Weights of a small transformer language model.
Size: 15 layers, width 192, 6 heads of 32, MLP 768 tanh GELU.
Architecture: LayerNorm before each block, biases, tied embeddings, normalized queries and keys.
Training: a variant of Muon for these matrices, 259M tokens, 7908 steps.
MLP neurons of a small language model. Each row is named by its layer, matrix (up: input weights; down: output weights) and neuron, and shows model dimensions 64-191. Each number is 128 + 24 x the weight over its row's rms, rounded and kept within 0 to 255. Numbers have three digits each.
After each neuron's rows, "fires on" lists the tokens most often at its 100 highest values on Wikipedia text that the model never trained on; "fires after" lists the tokens most often just before its 100 highest values on Wikipedia text that the model never trained on.

L3.up747:114107082136109160156170126126124151125076110160105097158080093145119093113104130119124132128143158114112154129170096158126175137096136114155113152150126158136098139142143143103101097124106127139162146136139148127122160113098110107195128129145092131119084151131106150118094119122136114121192111143066159147104141113133184109112127134105159117113127120089136130101161132120142106102134
L3.down747:127133128127114085140154151100099170120121075168137093100096142151105096105097162120136131108115114126166092150164113141156142123153126093151062086144169146168121070110133159097109110131089098163161124132124158140116135137143119119131145163090107135103131102147114107187124139128144115142180114140099175098133164147098146117135116144112175120131146139149127145164088173145114103116147
fires on: "- ", "oun", "|---|---"
fires after: "\n", "s", "c", "|---|---", "C"

L8.up663:159170158049121111130116134086136160154143097113105149120101114139107109158144119133138102132159117159155154166095143165169131127117125108109122098074131135143110136122080147148111145147137134142134136164127138120107163129159129133161146131120102185136150088097133124129174164089123147117106095129134139105105096136146118139144094108140121121147114094163105081111126131206090144111132
L8.down663:144133120133106146152115124116139133129130141170096114150109170116159144116108178143118138108129136147151136117148123109127132108107077168155150110130151075155116131114100121137122145111153154121139098110152111112107110141114109074110162092170168088143092145131118090122147150134148120132128156132125133119119111162137170107112159086137153129151138141130115124185170111090146102120181
fires on: "s", "ch", "o", "d", "the ", "r"
fires after: "s", "of ", "ch", "y ", "by ", "ed "

L4.up432:091126099146112149124145129129112133164093095117130121146133118138110135116142157117121146148148096090141142144111126144109135171100123111135118101153146133170144171117135136140127129126134074158161093185121098145175094077093161169134133150112067133110106101106154134145152106140117099105121165131116160176131087129131119107167128136111100127100113111097119123145099131138134130109109
L4.down432:117134129119081098130159144141100171107154122079096163121129122107152144135115141137114084145153115116130118133146135076121168133098131117127114099122165162159110123133142203131135143127082126167138103156113132154149175116143105135144086132118107139094132133134150098140157144176135127118138123105149140156132099119086117079122142099156179139126120118122173144109104116121072114116159
fires on: "| ", "- ", "\n"
fires after: "\n"

L7.up564:150099108129119128089082146074143146094171132139092137117124117082147180138127163106108125153136084134152096179186119161096160081107100123128090149114067108121154134132115140159117117151135109172153135124170165131135151133107131158142117111131133161143097118130118150115153147164096107119088147117102097115170124127120106120121177137158131099139115115105155116122113108134133111131121
L7.down564:115142180154136119128117160127117085149123102136115153177118113169117176183089127142145127144119129093148140126153089135125142166117131116115134118134122121107103114148088111164145127099136097093120117135177136079132100116131123147105129164141109146153166167169142125143116117143137133085167154123154117131140122127088186164127110150125139160127096118175125128160153119078134147099117
fires on: "l", "ing ", "in", "x", "at", "r"
fires after: "e", "ord", "le", "ab", "f", "wor"

L3.up654:109161106137148162141175146119169125119141106111118178110144108112121107148128135117170146091142154098152110148121106153097135150140120135139147143177123095095150153138121188135083131124147108119144144107106093139113141105122087140133126145069139130113094113146144131131091115092135167109143147121071100118138117165156125091153090154162132158115163136160118158114086135123148127104123
L3.down654:127119082142102157175090162149134062147145150085106114165123121134144071098136126113138122134136137124124126136131125080123132130129123136128121112165124098102119173077139124159143107152146110082131168123173080152097112138140089130133124134126117153151101094157146156110035133118132104101166121059107159127186136143174119149118126111145173137133146153132155115155137097120147144158146
fires on: "on ", "ing ", "| ", "er "
fires after: "ow", "0 ", "ur", "5 ", "up"

L3.up343:122150120137136098157137117122149128159115152160100146133113167096112110122147122156128138145128080128142130161138157142137118126107148153129093092122131144162162138099148127116155112105122122113129118130108180105139117121099162135104156118156113155082135122082096129143121123144183133119105125128114160108112088110143156118094121116102147115060108122144187110112130146124135121125132
L3.down343:126126132146157147107125103193087128121124143141124140121184140145108134140129135112089079114127134171146096120129130177097124115115174138091126150098131114142130131152131190156136122137159129089111146137133131163139142109132066105107095118133096188107110126115160164118130145139121095129128097111120096099130142101141148149131107138121081124126132128095137126112167159119167133124100
fires on: "ed ", "e ", "es ", "st ", ". ", "ing "
fires after: "r", "d", "R", "re", "1", "sid"

L3.up613:119117107157115150127154128141138107134148141099136166116128141108154180143139127133119137117145135091137102141133091129120107133094171092102130132118169119098099106160144104156073154114099122126117189109095135141148071104109093165145131132109158094140112138136134117092113138121163124105135188088120136125091136178115151096127104158150124189118094107135144113141088141145147129144116
L3.down613:159129152137117133171171158138169095122139124139116151137130103144165075125097147141128130148143090121153160141122196148114126113123198141149109109133161108122109141096148152146109118128129114133135141144164131167088127162116106158097139095082176163121095126103163099098120124121117144098193143110109107136139118122141096146126139141140135170122078098113121116103119111148177145124092
fires on: "iv", "ing ", "d ", "er ", " ", "oun"
fires after: "Un", "ur", "ear", "oun", "und", "ar"

L3.up603:145109156136130100130161110123122117157106170134087097136168157123118123088119097115136148105119115133071130109167110137125125113143100140131145132130189117130123119130167095108168118125147112129067053111133133129120142157121142168128115109094154137106134116123139115118118134091151113132166133092158138153133130149118160147112133131132132136157096129153117090065121137170161108115154
L3.down603:104111122157151108100075132131095096127128136152146103161171163174155182113148134151149150114150158144103123125167114124112104120124129145163132102127132145126135123106139162129152100107160161098118100112117152119114094107140165101088117116121130140127128126089132081122124116100181133135141126134120094156174120145139140126122117130171135110106116125100139153106161110140160193153138
fires on: "en ", "ch ", "as ", ": ", "qu", "h "
fires after: "s", "we", "u", "ch ", "oug"

L4.up656:129098159153127120175184110146162115099106104106143117154137128132119143115144141140167102159154101115100117123168131102086106095128146146111109085158143117137097181134115155091150143093109131117165141116178094128117181106064150132113141110107096151097119141076121150145143137110141107127148081161102121166136111149153128123137097145134139119133060138141126117107114153086145149130126
L4.down656:088102116112126119182156165112137162081112145147141142154126113160146124114118107144109103146144124102127125129164133105116119113141091125072106104158133170174127129126142206144140116127112144172188130098181113153105132106070126115112129140113138123087129135132130084165158150123105104111131110112168137163129088154149117131129134136144150163095126136158129163110091159144146132121124
fires on: "- ", ". ", "|---|---"
fires after: "\n", "\n\n", "5", "6", "|---|---"

L6.up322:148127078118109139121155120121164123108112145146154110156116143123111146164149164152147123128117140191129131126115101103113133133132115136135164157140130093140137125119138116134141112137165164105098131138127131151123135154097114158169134131130097135088127097172155155122112128234155120147138098144131165177096138158100152126165151166107132123139134099166096122111132159096184135148115
L6.down322:104122128108134146124140098130106151149118112140096192107103076127125152136138087096138084145159115150161151150134122141114117168131135094130153129118149142132114137126175098160110072112136123122117142136129135120137132123155102096103155114129134125134120110129065105129101176117138168106167111134185114154090109133126115126123170116133095116082082150143148130142126115148106153109051
fires on: "en", "er", "c", "fic", "es", "p"
fires after: "c", "i", "ati", "ti", "si", "C"

L2.up81:132186117119122169145153161084111082122108081171106112175155136108129122118106118122134118154116117097100130137179126130100144128129134078139114160160109131179143132107122107101102146140081091119156162117127143129100121126098100135089144130137108127104182156152101120109109111113146115110110109123114112156174125149152118101174128156152144114155085129118152145126114105115152130155101
L2.down81:096111163162103152158141129120127141123107133099147106110106133121122151151104110092147143128127141153128154120128085120134159105119111115109081145131142147186097163152111191145128098177125092166128109103098152103108172147150129138115116096082097078113170146149114143164109097109203118110117083114122125113154119189134115150134119111145121141143112092125115154147129160143108150141149
fires on: "|---|---", "- ", ": ", "sid"
fires after: "\n", "|---|---", "e", "\n\n", "e "

L3.up526:125091135146087128145165147149143107131097131129099104158128122179148136096113118093136130123107083147127137105109110135142103133127101142076119147122130149137099152135085151142116157121117115113149120116188097099131106118101158135090074112079144151143122123120138139105163149098121099110157116135111095169204116182173111111144133126116153173113105136131161082126130156080136147144111
L3.down526:151099127123108096170147152126132127158112105080113131145108105165117133124103126130146119115116093119145122113103135134139101147134145129139099132140151137189097147108124166150149127135103154106126146099174142124124136137085126105129113118108125085116136175139172133137200108111134091125079136128135111149162143153146117160085157103170140131130164136123130138143126171120168131124150
fires on: "Mar", "- ", "Sh", "= ", "en "
fires after: "\n\n", "| ", "\n", "in ", ", ", "ev"

L4.up306:086157110107140166138132130108106139154149087131139081124089113126086113108100130150120124146120081111095089122131131108127121098103106106151080111096110140119095108129124164121090167169107127173149126141127123157121125125134106150107121147151145150147143123089068119142120151135139103098116148133099161162084131105129128069104120201100091154161129121137182145177130111116122139117137
L4.down306:090158148135122129130105165083130149154147093125151117114100140113121134080118118119114076118122123094116081135146125165128171107120104093122145121100157119160104117150113176115112121125093140162129103149131165134142128176157122159117093158113141151148140155113125162131140146127135143116144114097141147157135096096106107070159134154113160143133133122122169136179114149138112147156135
fires on: "| ", "- ", "\n\n"
fires after: "\n\n", "\n", ". ", "y ", "ation "

L8.up230:167140121111124121158134135119151131142130121142156149141125107120154150144109115089144145161131126145111062132144128098102150131135125128139145140081140108143111146121130146103120117117107140095109072145114157149089110120127130103145104146136139134147058135151157127144115110121118149145124098117138150145137103099126128136154122133153148137122098118148115122108112155123161092105092
L8.down230:142119101110141136108109174169117123122085141111118176113135095156078119114131085135160167161132128170118129139094118148097134124112176133157125116155132144135096147124128133111125141120105118122143144083118134146117118138151091149118121122145141125134135131114147163093132154147127131120125114097154111161112132104182149162158109133142136142132162148146121064169138101123117143107137
fires on: "u", "s ", "e ", "ir", "s", "en"
fires after: "A", "a", "us", "Ar", "E", "s"

L9.up365:100131139085093127105162148210074114119134097105153143116101096098148103134172136152108121155150109106089111095134113134125140132111173142097145108143131103092073135158130146109209133099102128113134147095111145137100107144157138104174101124162128122117131102152160118144128139124115078108131121152138124136141175112131106170122129140138134114070144153137165103107098117137101153134107
L9.down365:158105125164162127145161125160143135100125116133157121099108136175084140159109173115136114110120143119137112104110167135077146141152130174137075136145106173146117190129098112087143135113120133137135172135112181104150142132102147128137093129126106143121120126117115138103153138139157173141121139173108082127118127138101095109081142106102121113126148116146129142123137116156113102127128
fires on: "h", "el", "ic", "et", "tic", "t "
fires after: "par", "w", "as", "k", "r", "n"

L3.up144:098134118143117152153131127139148116131162134113116118131111134138148138139137159120120130126114118143078130142173138068132113098119111119151113102139109140192134136121145122137139124146149179188110136106134150128094127095123133138151152107101095120136153168082143185113105151086140104131124133146117115108084069121091132142102114143123116149135137126086118156146129120086157130090141
L3.down144:134120084137103109097135112121142151115154108094116126105144156112154139123156136126129124098143119127117145119131101135125118124151126127149058096087147138121083088129137183132108129124109152105170112080070159143133141155159130140048156160138111130135107157153118164110108064140112131110122142156144082137129139137125120067144155150129132146159147130149167133103147151110157133150131
fires on: "\n\n", "- ", "ard", "ere ", "which ", " "
fires after: "|", "\n", ")", "y", "wh", "—"

L9.up123:139154153091119085137121157149127106143148109128119149126160111132149108149082169144081104130147108145150134115173137152117148100160129122125173119144135155106156110156131095111180130150122138131109160108111200127136124131114096129133179106133118129128108114155156168172125128114121166111135151169138128168160101142116141157136150168118159056107121167131135137139135110140161104156152
L9.down123:157122117162172141144121127149133157130128134169147137134107191137129096128139161154147144127131101138104137105085086150148156098160172113105107109146100109139156167138076135143137141142163129119124105119164150135134089119097118140137147068131119141178110082180146139176134122153177154129110140120148125149127137089133130115097089074108144160150134102116104100176120133092097095151091
fires on: "h", "q", "il", "}"
fires after: "ra", "a", "as", "re", "us", "e"

L6.up538:120108130091140106087099104188113110112121141123155162145157121125140134087110123129101110159138086120115093079112137126133153130152142144136150090155117176135126118134100077152124143164127159157142176118129090092132154126115131133106159091182118129108130130118135083121119155132123093130149084130147109086130130139116121138109142126152126068134134127127156138149126165122124122122152
L6.down538:118122119150176137128073093152133169129101124110110158167080108118119113142121136121129142122102077150122119116131127110086128159144168150124082141133113106156096143119121122097120136154103137135103118130121149123177139140127121126095116081127144110142117154142129098141167109158174094159166120144114147098150106148128155114116088169147103091123146150156071149152118128083114136111102
fires on: "al", "h", "j", "an"
fires after: "R", "att", "S", "as", "e", "a"

L3.up598:131135127118154135108107109107166125134145168142076111130108109120149063161116173173130141100133126116141164106131118087099140157124129136152148106152136122104129137142132129104132106135110089104121140103158180119185106163122185142119116141126101129049112112124108111146088073108092145163122122143123120102112126132148142119148093109124115106135110106145168105148126175140153143137127
L3.down598:143104129108130137112111134140116109182132103101119099127139129167127164132105095146115129088167169153159110143160117163123122097139124145130130118116154147152122126094130149090097149144161106143120120119120152068135138088107127109111130107126136171130150105098169124138126133117124121106137128155180163132145113098106122144116121114125137132120135129119125159094174116113159149086066
fires on: "u", ". ", "ing ", "ed ", "es ", "qu"
fires after: "Q", "v", "r", "V", "L", "K"